Part of a small language model's weights.
Size: width 512, MLP 2048 SiLU.
Training: a variant of Muon for these matrices, 766M tokens, 5846 steps.
MLP neurons of a small language model. Each row is named by its layer, matrix (up: input weights; down: output weights) and neuron, and shows model dimensions 373-468. Each number is 128 + 32 x the weight over its row's rms, rounded and kept within 0 to 255.
Before each neuron's rows is what it responds to, as a language model described it from the Wikipedia text at the highest values.

Word-piece tokens right after a lone first letter, often at a name or heading start, especially "ort" (Fort, Cortés, Portland, Reporters), plus at/ut/os pieces.
L2.up883 [146  95 126 119 147 109  85 132  86 131 118 143 113 131  70 178  90 124 161 115  95 122 129 144 139 144 128 132  94  67 110 146 114 142 158  76 119 131 162 189 131  92 134 135 152  85 146 142 121 108 154 144 122 114 139 141 197 190 142  99  96 178  75 152  79 136 169 179 107 138 126 140 194 134 134 153  94 198 139  83  94 139 119 164 118 150  79 143 128  96 123  78 163 113 119 109]
L2.down883 [139  85 180 117 146 128 150  95 110 147 105 151  99 159  82  56  63 161 161 141 144 128  98 132 138 112 117 100 151  42  88  86  79 143 120 127 129 119 180 132  82 127 105 141 125  99  98 149 150 121  55 104 140  81 132 153  88 126 162 131 159 101  89 124 116 137 152 152 102 117 185  88 157  46 197 157 140 162 159  65 121 153  77 178  95  77  83 123 150 101 108 136 144 133 113 168]

Middle or final pieces of longer words and foreign names, such as ran in français or Mediterranean, ron in squadron, atic in diplomatic, often in biographies.
L4.up1137 [204 120 139 127 113 208  60 177 131 116 141 124 169  94 133 135 177 209 135 112 114  55 154 106 142 120 120  92 136  84 157 151 154  88  56 109 119 164 155 100  85 100 130 150 121 113 160 142 143  77 121 130  99 101 166 138 115 123 143 181  93 143 101 122 155 115 186 120 190 121 169 154 186 150 129  69 162 124 161 105  74 106 117 126 177 115 112 128 124 138 162 116 137  88  96 151]
L4.down1137 [109 140 104 134 142 131 146  97 136 156 114 208 105 118 106 157 112  68 165 179 125 148 103 152 104 118 135 173 110 152 102 150 162 140 122 113 119 102 113 174 192 124 104 138 111 174 123 138  81 142 184 144 182  95  98 154 115 155  93 114 114 126 187 169 103 130 109 103 127 113 104 144 163 142 104 113 194 129  90  98 174 121 103 154 153 125 206 101  93 118 132 122 151 138 129 110]

Word pieces completing vessel, aircraft and weapons terms, such as submar-ine, anti-air-craft, lo-ad, t-ons, squad-ron; weaker hits on scattered unrelated word fragments.
L2.up372 [107  84 151 100 122 173 136 151 169 124 175 120 171 144 132 129 133 136 144 174 127 105 157 119 146 125 156 127 142 113 158 184 102 103  98 103  94 126 122  84 122 129 128 124  87 114 142 146 113 107  66 110  83 190 146 141 140 109 151 136 154 122  80 133 150 166 130  95 122 114 148 132 111 165 135 172 119 103 113 100 134 134 142 170 146 141 171  99 128 129 126 147 141 163  61 113]
L2.down372 [130 110  44  60 128 160  98 125 138  61 120 137 111 135 112 151 166 128 137 140 123 156 119 146 160 181 142 163 116 141 217 124 131 153 172 157 140 143 226 134 145 144 128 126 129 132 101  98 171 121 153 136 151 119  87 149 161 160 206  54 114 143  76 181  94 193  68 118 123 107 200 137 137 159 104 127 120 148 186 143 162  95  94 103 108 125 122 117 156 103 102 124 154 158 112  86]

Word-piece tokens inside longer words that still need a suffix, such as ort in cortex, ign in ignoring, ect in Lecturer, Grand in Grande.
L4.up3 [ 88 171 109 135  99 117  99 127  84  57 188 123 133 149 146 122 119 136 139 163 140 150 144  91  88  73 175 112 131  58 154 111 141 145 149 132  75 126 101 120 124 128 139 153 131  96 129 153 160 131 174  83  94 117 101 135 116 156 107 142 124 153 123 118 115 177  59 121 130 149 117 138 152  89  81 197 146 156  99 126 162 134 117 106  87 151 156 116 169 125  80 133 131  29 122 143]
L4.down3 [126  97 194 127 143  95 132 125 130 134 199 131  83  98 176 118  89  51 164 101 148 116 125 104 171 126 109  49 152 176 151 113 126  94 122  99 104 127 159 146 120 125 143 149  27 112 146 152 147  70 133 143  98 174 152 211  80 124 177  88 166 172  95 119 110 121  80 103 160  99 110 163 132 151 120 169 105 184 110 202 133 118 129  97  95  77  99  53 131 147 153 110 211 125 129 138]

Second word-pieces right after a split prefix (Qu-ent-in, Qu-iet, Prot-est-ants, ind-ign-ity, rece-pt-ors), plus born or Born in biographies and list labels (Arrival Port).
L5.up2003 [123 109 118 164 128 136 114 123 132 121 199 153 171  87 103  81 165 135 130 154 100 141  95 123 155 105 146 114 119 143 132 162 153 106 184 114 156  99 144 105 156 155 136 127 136 153 111 128 145 151 149  75  96  90 182 176 110  57  94 142  88 155 135 162 174 183  92 132 126 182 123 151  79  84 172 118 145  85  90  99 191 102 166 102  87 145  79 107 137 162  79 102  92 113 134 123]
L5.down2003 [104  90 141 139 139 143 133 127 170 144 172 117 128 186 117  79 188 136  72 118 144 120 112  27 124 140 136 107 158 121 106  74 190 154  56 112  56 141 135  78 102 119  81 122  97 147 100 178 136 166 153 197 101 125 128  97 163 122 151  93 124 105  98 120  79 127 168  94 144 103 143 125 170 169  86 170 158 146 170 132 148 171 146  77 147  84  62 104 142  97 129 110 167 167 100 142]